MLP neurons of a small language model. Each row is named by its layer, matrix (gate and up: input weights) and neuron, and shows model dimensions 112-239. Each number is 128 + 24 x the weight over its row's rms, rounded and kept within 0 to 255. Numbers have three digits each. A neuron's up and down rows have the sign that makes its largest values positive.
After each neuron's rows, "fires on" lists the tokens most often at its 100 highest values on Wikipedia text that the model never trained on; "fires in" lists the words (lower case) most often at its 100 highest values on Wikipedia text that the model never trained on.

L5.gate376:146173158095118109159092122141147123154112086096109097113109114109147108116135147135110156069083127139106116133147096158070170139139137124131084083110131104138140106117131110155119143119165099115129112088130137128098089166159114090117114131127093128123143170122161110176135146185145147121159144121137100136139151130159098093129115156094139111116123176113187131155133099107150125140136
L5.up376:149108062074144092117086167111131092124102072140096131127090097143132111169096159103174127106124119117117158129146098147147133097125129113124142147116133083110106069114099127152134080134171103074119089134170158107157171136133186147113153109101135120161133157157127136129127140130109162167123144141132156117122123166113125141154134156126142071122120130132120154161168148111126137122169
fires on: "on", "er", "th", "ou", "ia", "u"
fires in: "were", "won", "media", "would", "length", "don"

L12.gate254:102154164150116149114153129114117145104112143090148143114103112134122152092155151151167137096155110116094106093125112103076108107116107128153142158162156136151133146141131113175128134118118196097112128156131099139118119128134134130140139103120148081135116150146166134114101148125157145100135166117168083138150086142098159162115130096179103134114146164096145156144141096142105135155153
L12.up254:117132095170132121135132113121136142128090131116133128095167129158139123107136075115110073110127129123134117136145087114114137150084129140118132110124102113139138103151098113152156093127097117129154162118128105081114139155141121137135130131131115149090083097117172086102145133134126174128088124126153187143137088143107148160113119111116166068135150133152122114145119127139143101092127
fires on: " the", "an", " m", " The"
fires in: "the", "january"

L5.gate454:098146123120130100167091099140127090129133156143141111155131119092128106179124112173096144141122129142133142134109099123131071112126112104173133068140110173123157143111111119137128151135097122162113143146121104093135144133144102146136116162148174089103126196087120140089143124160175098136095093114128128137147165103107130105117111137123136145135097105112135118100095086125138115117101
L5.up454:107108113133108122129131166113099113096107186129114128142134109082119124141081129175140175119105180134145112110124130083146128149150107129113115149120158177113105099151134103150115137168106118162127102133155143127132155134112132096161133128123131120137137132077159169131113136136138163180127135130159143154102120123099149099076112136136094088093114163154094136141087098109173159111155
fires on: "re", "os", " o", "ir", "al", "le"
fires in: "three", "those", "third", "where", "other"

L9.gate151:090134159072139139140140099147131148140153107111108181139144096119127087151140090126170169105114107104112174159114110091120142125083109144090162125120124110120129109147158114123152118097177105099085116120121139134120117105174120142111137120100116138124146115146164145137120144123144130169090126137137131180147119106134174146146161132146125079124062153125097067148101111109152098153125
L9.up151:126091085114127120141153124168164155159127129168160144089117134103125118117144113111155138116166117129109171155097109114127105129124139103108139143107133119103112151144136132136096127166110105176136101125106100152168137149128125156084095156113176156101090150125109142120111128107099128173123133087109153137136115081185131113137140144141130121143083104093084134085152136109102065155137
fires on: "is", "ro", "u", "th", "P", "av"
fires in: "his", "european", "language", "fips", "europe"

L9.gate262:170151167142090126133161121158135116151140158153159121168119181117096150168145155169109177093158122144135179124102154130100168095136121156144125109114107107143099111137158161125159133112099131160106118115126139115133106110113105118138123149157104122148122150148132120129172128095128129148111103137096115193169109099116122095134145177134174138100107159193168153120158114134087096098135
L9.up262:142142129135152115162123166092102136131140076127135105155177120161165142092122135168109123123128124126128108121091147164124143112124111115132113091140089112153123165115108120112152158132099113166141137103160142119097134107117129162161115114175152081154155141137112137167125104124178119106102104096125146138143150157101126085119156167129138092108158110135098116109118166137142160138157
fires on: "f", "re", "t", "or", " in"
fires in: "after", "there", "at", "for", "in"

L2.gate88:116109103140145108113130137120153137177069107115110123131094138171124105093139114109076119131148130159103164119094118115101160105123140156150104145102113135112104157129142100098154117104125128136109113114140118148104136161145139145140127131151111144180091151115145124137080154128156137110129114123121169136126114110115164165169129151123099164123118125159127176150135114116136131094117
L2.up88:135153157163134119146142138131112109135140148100104101151143127121137087067114110144110152107134099097172166107106094100121089154137135137120161151154144171131129129115112157166122112126109098135092084086151128116150143158156146162104092145104126141121100146137106097129135115125123130130105122121141161123145151139139104141111136105099150144138120103155168091134137111093104151110104
fires on: "ber"
fires in: "september", "november", "october", "december", "robert", "member"

L4.gate87:146092157118116108132134121162145115105124140110117130124089105131113108138121088120133126149140142151118145143150106158136138135099138162106155116149093165145103098146137116153121071096155112132112139130119128138152171103136146121166141095140119134135108123174131131130122120134093127147100127128131136085162138179175157140123125107120116158171130144104119092129112105173097156125163
L4.up87:118113124170137098131116093111098140081146134118118108137122139083184099160138166131163124131088139140114118142121135090157101101165178156114101114101191132125144143126105108091169190073124108145125128157152096115120114141124188129146128138172094173155120156139143127107150136135143134127110155117128139149141148168112180127121141162119136124146114092166161110144111101133109147138147
fires on: " wh", "it", "an", "if", "art"
fires in: "which", "who", "while", "california"

L12.gate814:181106093094084128110118149151128133131113101105128121106124169084111134131137145102124156136141108143132118127132153117123132081121109166149108177152094121104116106129137140168122111125120147050129141121110164117099126137108106125074142120132137108119131096144152091122126147149149104104098111106096118116157119178112159134123113155157148088131151156175074078082132138108109120117156
L12.up814:146103123139116148144164120134165101126142140145128107153154101110138148117131156135124094099111133130108127170105177130115132097141129129110156110110110110116094120180127135115094173123120100121189110139122089129105159133093124123175100132137123134123164102133094148103131152098100136114147078134137129132127122076129130086069143188105130104135153102125103113111107152136139123115131
fires on: " at", " on", " in", "t", "ver", " from"
fires in: "at", "on", "in", "average", "from"

L4.gate102:101110112160126135088129159121154174139196123147125164143135133103143192165133113106121101165139133142169111110156152107101139118144156112166111140166168133175156126118162152110095132088133113133131166159100115111128144146150163122149125134156157099162136117104187096105170134134127142098082111123160116081117128116135092120120131110124131077115105095175113141145124109151135138112108
L4.up102:100154124185124099140087099149169064098112081119098120176107150158102145082167087112107125140132122138114118104105140103146151120120103140118093161151122135099166145110101112111120107142120162138116138168097109065111115137106149156113161154143107136087158092127143130119118126122124135097142124127135161096177103164140120125115094141146115139140110133138092141123161129138129109117188
fires on: "ew", "av", "ov"
fires in: "new", "november", "david", "davis"

L3.gate130:126099135093133164116152107129141105159104127124142139141124116150140145183154142121105111133165133101096087126163141099118145093152164125124145190143073140072115161129117129113141091127117152115109164119148154135125137134149155112127142144144095098157108125108131191123176132100113153128107104159128155099137145130118094089131161141175126180067143152135104124154136132103111145097130
L3.up130:124146128141111151122150095149147104126138193140110120107092121168168114155170160164101113165129153092143113115105079161133104098098120138074150138161104124132137111120113132132111151138121138133097164088098133112131161127088117153079124149116172155123097130128145118116114119097121172091110151105176114119149116145158139140108116093160126129177138099105145127156140158167135136164138
fires on: "ber", "ou", "he"
fires in: "september", "member", "october", "robert", "should"

L4.gate564:137152121080118139139117095138106108122138119097113136106113101128141093127106096150140149147105095135082124101143110131119113061156097097154108133120122099127097086125115101147110153088154140136129128105158169094134114148149190115086137102139142152146171136151191148146115135180107122118116143152106139156133155145111113121109089169123202132127166150138135162110124143101088173144105
L4.up564:143140132157131130124176183140082162141166121116108147148104113136087138077085137148128146119083105114073123146092099132135179151170115153073122144129163109133138121107131149121143155152158127135116142148158132149108160098123096103150110114118158112099091118163167154123131151133150096128137129157138121142120143120103114158102127131123156087118111135113129164100105118104148156120137
fires on: "in", "on", "id"
fires in: "won", "did", "win", "don", "winner"

L12.gate312:111160150151129137137129098139087120095166094144100083125144119177156182160104131098167125085175091122133149132151102113105112102069157148102121108144144134105105136129145144180165122114150153138133164114123140110081126118148140122130137163100101108118145096118098189163112104095137088105093153127100112111138105173176085155101140108128134131125143165149171103146144101154159126118115
L12.up312:121099114127070135084149139151177101181105107106122106132132108142136128157142077162145102109109138183108115144177138151099154133117117134113160149128158132120143124101141078119154163127115116125093116125126156104116134108101154101091150135105112099160140106127106157138132131145098111167120151155104105090114128111163120090108143141139093122152078124120132114137091144119113086146147
fires on: " as", "ed", " is", "e", "s", " N"
fires in: "as", "is", "served", "became"

L4.gate760:168158152120094133129103134133148156153111110096127186081137156102109155128147120098172142108099108114100110161143133165168131089141171134085186171116105133106122131140125152101131101104120144149117115083070119129104153101111149113128132141070106117102141106086132149095120127111134106158131146097112142130114146122084109144115126141099145109137084099142126143102120122109102147111147
L4.up760:124095166145139132123126127132110119105095141141123147137159154108102132134123133167131112084117122165101157125137146091128142118109162146102117173120146104096157083129149123108153113133115087151149117139132094121182125092150123152115129129175123164129152121139167151115141119129173132097115133112135160136165128099137099155160107138131144087146082114151137167166109124110131133130079
fires on: "is", "I", "ed", "ar", "id", "un"
fires in: "his", "i", "it"

L3.gate37:113151096114088165108108143103172123122091115124141106111150125104110145154152102131127170109149088147174166131134124126125116135151099149150110116134150102156163128113113158123094135117130152127115115154102129107135116149159139129157117129108089109125090122147138148153126122102127150111165152122104084169141081107120154143133126153067168133078061145099111154138126118158110112148129
L3.up37:124120165121159117140095127124156121116092078158130113112162130107133121137106152153105140145135116133188125162133120103121110111136157164099117137109114074116129157145158165105139096082075092125130148107127109109123130120138139063078111107160111186147132128150109126110148145141145151103120168179119148135131143107148158144160068139105138138154111103109101105098132142110118128113080
fires on: "9", "8"
fires in: "9", "90", "8"

L11.gate358:123113072131131142146098121132133130126146139120166108127111156102136140131116099139083108115121120147120124153181141134140118139130169093131131155161121106137127110101108079129140099121149122143125142155087160104096150114106109095077129099107103096144158107132159118143128100165104117093071122145130097096107142124135147119146117112120109148107133142144097139142135098096141080105105
L11.up358:094169101122114140126096159154149152084115088132135154161100137147104110131113104098156125117133146134118143122134139124162103112122065157119156089141108137133102111114124105137150132085128162113173138112102088154149141151116168128095152124127141102165136128097081105119145127118111133111165143161165135091116121144126108132147114066121167138139111115158149155140164113166138098085126
fires on: " and", "o", "um", "em", "am"
fires in: "and", "number", "family", "female", "food", "footbridge"

L5.gate156:098119151124172123118143105156130139133150079141092166070112098116137131095101126140147141092146095164162089147114097127141142159139119132178150129112124153124150101133126115131138163174131116126153090127123102100132120150169101132091119104148119103179142145114132114086072109132162134104108154137175156159144138096096090108122129111158116150122118143122159125130095090124134117134096
L5.up156:128159141151161107129141140134135122109105151147137162105091133103153134110100121153095138113117155122138183126085104125124151148199134107082117088099115113089105148119136146082104138175130163150118151102112168130126140106138116131132112106142161110102110127159160147117097118117150121096135133124108149160155103140149136097135098115097172103172109134167118133125125156072155176124109
fires on: "is", " The", "re", "s", "er", "ers"
fires in: "his", "the", "this", "three", "jersey"

L11.gate775:132131175147135153120074132089154114140097086113135141142126115118152078143104118135109133127123136148125124146127119150143122148133162148122111145105135121140161144135090174158115126150142111123116164152132172093177143132189149068140154108116088122144084114118161096140151115068150141133133089135161146120119141161147113155135116145141116084131106138151146116103120090117099121141169
L11.up775:111136114143105121116125154179148139128134139133115093155115104095134115142113106130095114139153157130141147080151144143153145084122121137149129140130133092147128126098100148126129114178128141095116161133181133087140107132137117108149172162094136159144148134095143131109129143124120100081151073116180112130103115137146119138170181138108129137117153142150125127158128147150163153159165
fires on: "h", "th", " th", "w", "f"
fires in: "this", "although", "between", "those", "three", "through"

L4.gate23:120139129076110119090130116104155163115156097148174157125107145134140155132110151159109153112131123143116127115098140143094125102128104132164132172152106096162139103131127142109122113087121135150109156126062118088142130159100165099118117092121098113131148114118105118109133148157187130135144137155162105144149161148153126143104127134123142095135111104166102187127133121156133144119124
L4.up23:123128107102108124155144095132125111105100167125165134110146118124136121164132078133110098172146115120099133174160118105110129116127117116178101146173141145088108125115174066105101103129105116160082163176107120117122152131116155128118086111139118081101097175113086100129098108091123113099135134104111086089156125164141150100096171125106152114106185153113129128140163141140130120125156
fires on: "is", "t", "an", "ard", "ed"
fires in: "his", "section", "card", "sister", "sediminis"

L5.gate284:127105140095092148147099135099124132135157115112139173109119101089085109129096137132154140126148104107129136131124074169136133116098123137134123158091146154176158081106125138130128145137155121156138142172075128120128171165115120101124137133143117124135149151097108156125109127099176080135082128134114142138141127142144139114132083156133115117140115116083162113124144113079110095119099
L5.up284:115092121130124162115127109126164114119157113139156146138139104100145163146100137128136124090074144100138177108153090122182156157117185098098123122154140144150145150124146118147134101168109158133121136116116109142143146122130108094110170144129065145120178135152104154128185132159157143134133133165116106142100110155136171149103098152122133121169139167142167098127128146148150146145102
fires on: "T"
fires in: "the", "team"

L4.gate454:084159124109155175122114144115163115135128126151131128092146155121121120149157131138161078089144140080092157111149130105138079132113110104114129109149116106123105117134136129151093148134155113139112097133151123120147123152144112114153127134146092127089138161081154137181108138130166097099129091147118132101100079138114095089150105100155103080153130103102111106117133126128125113156119
L4.up454:109151162123131133140133147134161116140120078173105121139115138107107121097135095121143125126100132129113150086159096096151135146084163118107115154121096124129111114102115118120178134150116106111119117133121134135083132095088196129147177150098099124134156130161146124102069119102092151140107129094131134102103074135164101093096114127079116112089124118098171123107148158121128153164141
fires on: " he", "nd", "k", "ay"
fires in: "he", "helsinki", "india", "held", "indian", "york"

L4.gate204:143126115101118084095150119113118105093144132115085180107153126168139155160097132110149164133133146106104121083120108153164158182107145189130137144170103149155160120127126116166124077122131124145108100134172164150153157140160151139084151125101098102145138105152150136131166162141093183125099147143111135146111121136139166159113125152089123144136098117087114127113132124167125166157130
L4.up204:131078122169154116135163127110158116154113187098176143086126141122173115148144112159139122114124119129135119114156081151149099155136083123147118104113115143135140167093089147132109144107159133150107140136133129125120140130170149144119151133120097123167121106129145163116095109161119176121147116103162135104132148137112146134122161101171123133142131145155123157140158108111106159086125
fires on: "he", " wh", "ri", "ill"
fires in: "where", "which", "when", "married", "who"

L2.gate651:124141110076119114117119121141170135135143131096104128145159144101136108125120144148118115132142130119119161139144151153103111108122121116217154086123086126132134108113129116135119103154105134080085138133131129144136069138137158109140094168105180122138159118122119112106109143187116069161174153170120131098131089141146115132151122155121115113094133147146118105154111150143089092130121
L2.up651:095184116092144092140100124122125116085088100146144097150159133153097141118098122120122142130098065155133116129118133163114102111169095149124101140111112167136133093117159141134122115145129123117149160109127108145160138117143131129092126153102111165125107122179118088131145134137072138145147115144146126081149091120160124124107125103082203130121106093113110124116100125074131115126155
fires on: "ent", " in"
fires in: "in", "central", "current", "center", "century", "currently"

L5.gate256:142121157094110142157107137100096134106138144107141126119120051076089115156173124124120150084144128103174155083161118117144129094113134120170136144123080123141106086148173119116143165166175126118128134133114112090137088152126129093087159135150085112145140090103156117136110110145138168147192121143126113122160119166124141147143113139077101136116076143124149088136128116133112114102170
L5.up256:110159123145111120147120135102097155129120117138096145195148088139125121150145166089142121140109144120109145129096152185125152143120114131134152098113140124164139129140113125123110108114116164126105183176079111149151096141117101123151090110161125145107135152165134101123157123166135126111144145171133167142136144166148131196112101094138135156155098136171101086124152128105125133127128
fires on: " th", "h"
fires in: "this", "through", "those", "three", "third"

L11.gate113:107123143127124123104106100155144119158177121106109141072161093109150116156171065158098129108152123186129158112089128116101126149128110150119170112141147097095116114114182120127101151110130105157135125136109138166129136143165096109085078148096156103111134141133064147137142117120165099157092168115075115122124133096103114100158127136127150102087152162141122096133109173112082118135116
L11.up113:088144162136143142164138141118127125129100113078154129098106100115109154156163138137107162076104109106111123097151107115100151127137113132160138121098126137170159123161097121112128123163113153118130104137155139111100124138133083184126112130174129108103180132133118138121143114134109120106133138160155171099174101145149143117106092095143109168100157129083131164118131103125130145143142
fires on: "2", "n", " in", "1", "t", " of"
fires in: "in", "september", "on", "2", "of"

L9.gate739:084111095133094137149105107105125113158115092128123146090146149116157101103105156153136105114148117121134170111152153163072117096112088122072159105105127107109085101165115138112155093108104129129148152128089159111125148089127110151114102098116095100148129126145098153133120135104164132120117128142162143122110141121122142133138145082115157144125147143143116090114201142155115075142129
L9.up739:139162158132061134074103157155149153097125095099167126138139097124133152130102091110120135109141167104098142121138174139158137123106159115168126148124139138139134114146127192122149132104168105153162142134117162130128099076149143111166123141127149141130168110107135116112136125176084088152088125151130143102115137123159098128132149137118134132093131122122166128149146157107120091114168
fires on: " was", " as", "e", " is", "u"
fires in: "was", "as", "became", "is"

L9.gate743:141142157114123134182147102117127099155152092126152160137158094092131088182089111109158131156137100101105150106122107169122145133171093139106152148187132128098153105132133121123073123085112144109085120167122140115158127142097130140126124152136107125127121156133140156176115132120148122099127120133114083128115142137120102131108153143103135116117117133119148151081101098132125134076119
L9.up743:147171115162136112115152127143149131141105139083108130139156109067164103155084132104138104151121138078155163117133123118151080137128086140129124143134093154154118117120116118140079104097100078151137113082132128112163159128131097118164140142153141162152136092111156150151113121077097119076118142088098120133116108148145161152131151124146146167157114163103146098134120122190118128102149
fires on: " wh", "a", "ac", "e"
fires in: "which", "while", "who"

L3.gate64:156130098109135134110115123119087145130121111113123121101088155149133145105156135154121152104131115145109156163152130136185113133162135128096141116157099133115111071128147130152152108142172167104105152115116170152099162147135151151109163140108124099098100105096152152167099130117161112121131110136160117153130097130133125160146129160122154151115147136134107119113147102165120142135122
L3.up64:105123135129083142135146133142075144117113117109124122150125132127123135144147077097176122133088127120117088126104145152145074123157180089116112125082116135176167090126093165177122174146086124127109131134103153115141130142098143119133148090154146110097144115101125091102168141156128113116155109133130118140110135149133131096139151116082150162114106166131165155112158149139100123096145
fires on: "am", "ce", "um"
fires in: "name", "named", "family", "james", "since", "number"

L2.gate645:106152163112131134141120133142096131087131115131134142102126136127153130146123129147133155089120137127138120104095113134142168148138123108135106165150139138132127125166154134117163137119133103144114139170127118116172113095086165110097092072068137075074161123140169129101147126151112169121126148130125117079114156112125093137097170098158138171055119158122080117131106178117112139156095
L2.up645:092122143111136114169148126125098086099162125137109086167125163150128101130105130134085162128131170116160118137126162133111147139128122096119086188110165146117131110124120137140100108088139138128076134109132101103108143152154117145139145158122123137128183108131178122156112125133105140124122112165100083132145115110108104099107146149123159142104122133110079149119119125090115123130126
fires on: "8", "1", "ew", "9", "ov"
fires in: "2018", "2021", "2011", "2019", "new", "2008"

L2.gate248:176162143137143145100150136122143121131130164140156134098164134076132100111126140101124086101117132121123120129109114098151129114134166147150107116142137151160119151157123130179155114109122159120089147119109133082139152119104104111119119143130167098155166126153122115151133138152128139149130147129147157132106167146182144105087107124098140183111152166095105096125101122161121118115138
L2.up248:119088145106164083088141125085144079083178190160125108165114168154109147155133095160142167170125169149134102086120097142119149105155113159135138110127134148123145077091119171087100126129135150161115154100162130138143108098145113129137114156125140127144144144134146159162090137146143111130111107124120112125143119150148087108138130134165128151090112159105107156148144119074128140177123
fires on: "9", "1", "8"
fires in: "9", "21", "28", "29"

L3.gate515:109163183148122118195122130168146109074086120111130152173133119093155085128121151153161134136126132126133148120120105151148096149086151176102139102153117110132132156161140123187083134140121137123154120170139132124115133143133119083132121155095133162084144100123106149126121113148122086139135137137109132100092147139156136117140103138093147124138128121110164121147140128123093094132150
L3.up515:120155104119095075163126139114082130164142161081144144157169122139115140130108081153129131135144117122144172124102107072110157110135141145154119140165149159163135109096134140112075120125159167133119120131105103098121131129120152140172151118148133130120121104130134150114156118119109135166116112094094107168144139162103149139132130133090169136149078148135132121126111109137091106129145
fires on: " wh", " th"
fires in: "which", "who", "while", "what"

L5.gate285:112159138156159115147087109141091139151135133138130137116107084106115161162107106110173111107153130142145142142181174145118079119160146142067166095121132144150153102125147136142141147142117155083126114137119130105170136114162119113114129143124119141167130106103114079160122082099149104078136116145090151096148151115107146130119084143142097127145147130158163168139123092125070149117101
L5.up285:123126126126106132124137086107124122144146118109158114201175172135158116135121107162074120139143142100152126155088132082138110153134098119152126150180101129137147118179126152169136135123113120095147153112140116100170121141168139102128126162144080112140111105142118098100157132145158132146123155160176149136118149133107099188159154100112161134150104150150141123100179110097146160163157
fires on: " th"
fires in: "this", "three", "through", "those", "than", "third"

L11.gate727:144111104127119143142149121131094122126125111169130110138135082154119118141106114150110147136085123136137157188084124101121111143155117117094135091140108165140152127138127101148133099131099112137102152106153129176160150089119132156137127143094124124114095164135138110157080147123161082135121093122134158106157129130120136162136108120123130105110119094131093120142140117089126157109162
L11.up727:153146113098097179112132137159124100086134115086163158071136088127107142107135142143172166139132167156157152122098138094137157144131099136116166123087160094109098165162113112127151121124160157097097102151136174102125116118165121147085102110138083114102111117126097134124109131139083120131153113124156113131148089076160148140156146113158152100151131129138124095084124115139108161087121
fires on: "ter", " to", "ver", "h", "on", " by"
fires in: "after", "to", "over", "upon", "through"

L3.gate396:154138112153149138114134127105143109127127144121134109154127173140111135154110183080143135087163116171074157089169131128136108114164110117112136130128089130115120136130123142110107116121139103134109098148165124080103116119159160112160116145141134122155129092136141094136114129135097119146140091106085114151119151128112163096151118116112148117190112173093140113149111122123107173172122
L3.up396:110145136165112155162094080114106125129149146149123091097156146132088129109107119122125162122124152106087119150100124116150093107135098141134139138153128161093113112131117155104089091108143124171076149108165100088129096121146162156111121131119114121132125140174180106157119112120130086142151103145116120119130127154170153093155114139121141099118096159096141127120108118119160124099148
fires on: " he"
fires in: "he", "held", "heavy"

L5.gate691:143108146113123166093075126147130113097145139097179153088147137110124149135136176091106128126123095166103144107147118124132147179113137141142160096165111110136143117098114139112158136136150106143108147130119155174172116154132150155107133173137094143145142118143167177132084102094117131083162095087122144110164138136126109151158105111146127088140126154125107131114167053117151180121075
L5.up691:171081087081115171111096152112126135147149164169157168127141083114167135157112115161140118122152088142094116137168082118124117184106152159169143139138132121099118135095164158121086121092103107159120141154122103130107138185149140146151128136162086117131085125105141086094152124109164136126113132132092127132131123112173113145113103167165130084122085109139111134164146120136109136137120
fires on: "ed", "e", "id", " he", "he"
fires in: "united", "website", "he"

L3.gate467:138141138105082145105145112099095148160122123160148116141172123156131123119130090120130137124188134088141153124149105118147124149123168141092113149161094154100115127148100195124076125099124082129088119148143095105123156138176137146194182096130130077160106150124105119149112156147140139125116107126179148113136120116120142159162126109134175132158079113118162134163129141102170146118121
L3.up467:131146133140176092159152134130142122176125113133110117176136158104098191128104106125121152136127118126093134110078105081125135157096106135161105144119134115085096106119102145134136140123112148124124131147092133133113142121167170164102115145125115126147129088096140167123122112134117116155138135165126171110099154086108145147171103109076120126055149146086118154140121135158119136097146
fires on: " he", " st"
fires in: "he", "held", "heavy", "structure"

L6.gate467:107110148116132135179128131108135099095140131158098132133114122099165110119113150132148137140088118109100144134131118115093107100167105127124153143141112088132127140168102135152111146129183102111127111121153113096141179124159148113106130117132137102150134163101174078161104164117169092108113126117125135129155173152134114093118095114089154151057102111146125133103161140116120068095098
L6.up467:155121145115136133055167141157128143112122132109126148124157080120113146129076158145153105161158103146114091148147096144127144106138123141086126119163108137118121135138112125149141174079127090188082133101140116096150146141131114083121158141060128169102144099109122149174106113123099100094098107109136150126118136122102126184147137109141171079098126135068148161119177127100146132126132
fires on: "is", "ou", "ort", "id"
fires in: "this", "would", "double", "should", "did"

L6.gate827:101123146154130076172097139143141111098174123119098121111114130129135177127095131124160174138115138147136159179108138110129079162111146149082142139157111129142125121147139153142128065066139109118094156081089121153149123149177147105130162138125131119102113148121125114117141160133149160136144131138123098082178099138112138104083154142102124100112148175129078149125146090176136117117129
L6.up827:162112109144108115125172116110172146130173161101110120103109067126119121142124116100115121137143095103097164143146164165116165129130148113092155177105080161083141114129130107092068138153128120164147130102075082133164106143167169117113107158120149178160123091105102134129109094107109152120097143167119099137139119132137138147156102140144120102117117134104123121180115154126112125144130
fires on: "is", "er"
fires in: "his"

L2.gate380:163135142149108165099132148122118107163144114120122127131111126134128179135103157133163126129096140130128141092122146119185156101116091131112106168132159099090139106150130088174132139098127146106124157132128117123178136136174101135115154090090179100116127117112109115136122134117167125130122145146143151145120121109113131165135102107099121090150122164074130157114169152072118124134085
L2.up380:106148123177150096159146148138099111103082098126129109100160129113133123160090121078153106075132157117115141131126094149118098175180183109130111132131068156135154113092094161100098098111174178131056126136123118107124130100101132145138128135125120142117138096124130146075093115150108151123151138109136124133132083116128113141152133128125122137144107172159114081135104167142126125128101
fires on: " the"
fires in: "the", "they"

L5.gate137:133127130124121138144140103093119131137124157143106136121100115092133082128105153071112139106113119120169124129126107092095116151080150115163094149134092132116068077135122125131073112140136044122148098147083113151109113143107131132134143098139088156154156155138160166120116103089142132118137122092135151115099113146157125126132154116121102144134106148083081155147123133143167140123088
L5.up137:152178126089158152159119116107142168108105155142127103137137107112105098142099083177129103147133103143111162141125087129156130155139155093114133175126155127168096098097115121164141151130131128149119105125109131135122163129077124123092173119097113132140122119134162118077121129132101118112109112121141125113083164143126136163118133133135099107137126113155180126123151105117126104102157
fires on: "il", "le", "ar", "th", "ly"
fires in: "film", "title", "children", "child", "flying", "guitar"

L12.gate8:159108109132117122115126116147141133136164108125122102148092141148161142144114161120129137099147126098085102174091164118149131106098140118155149124120127071141093116155147144122107146098127116142151176137138146146145140154117114153160131104167122110124091104138108090126135149144135154142131128158187110142145159127124136102140159131123172079159170127131142112100151117111126142141149
L12.up8:106156137109127139138102128133120144128164065126092156113147168079110085131097090123119138171117167155110117142161131134170104133110155085120126112120109151146101122153146101107098095142098103121170141145106150115172173116136124089138125133171148169155142111085119138153098147126141128175122151163103127119148128132135111120135151111118160120171119134141126126179148157125162131119126
fires on: "is", "ed", " by", "s", "ing", "t"
fires in: "his", "by", "included", "its", "including", "married"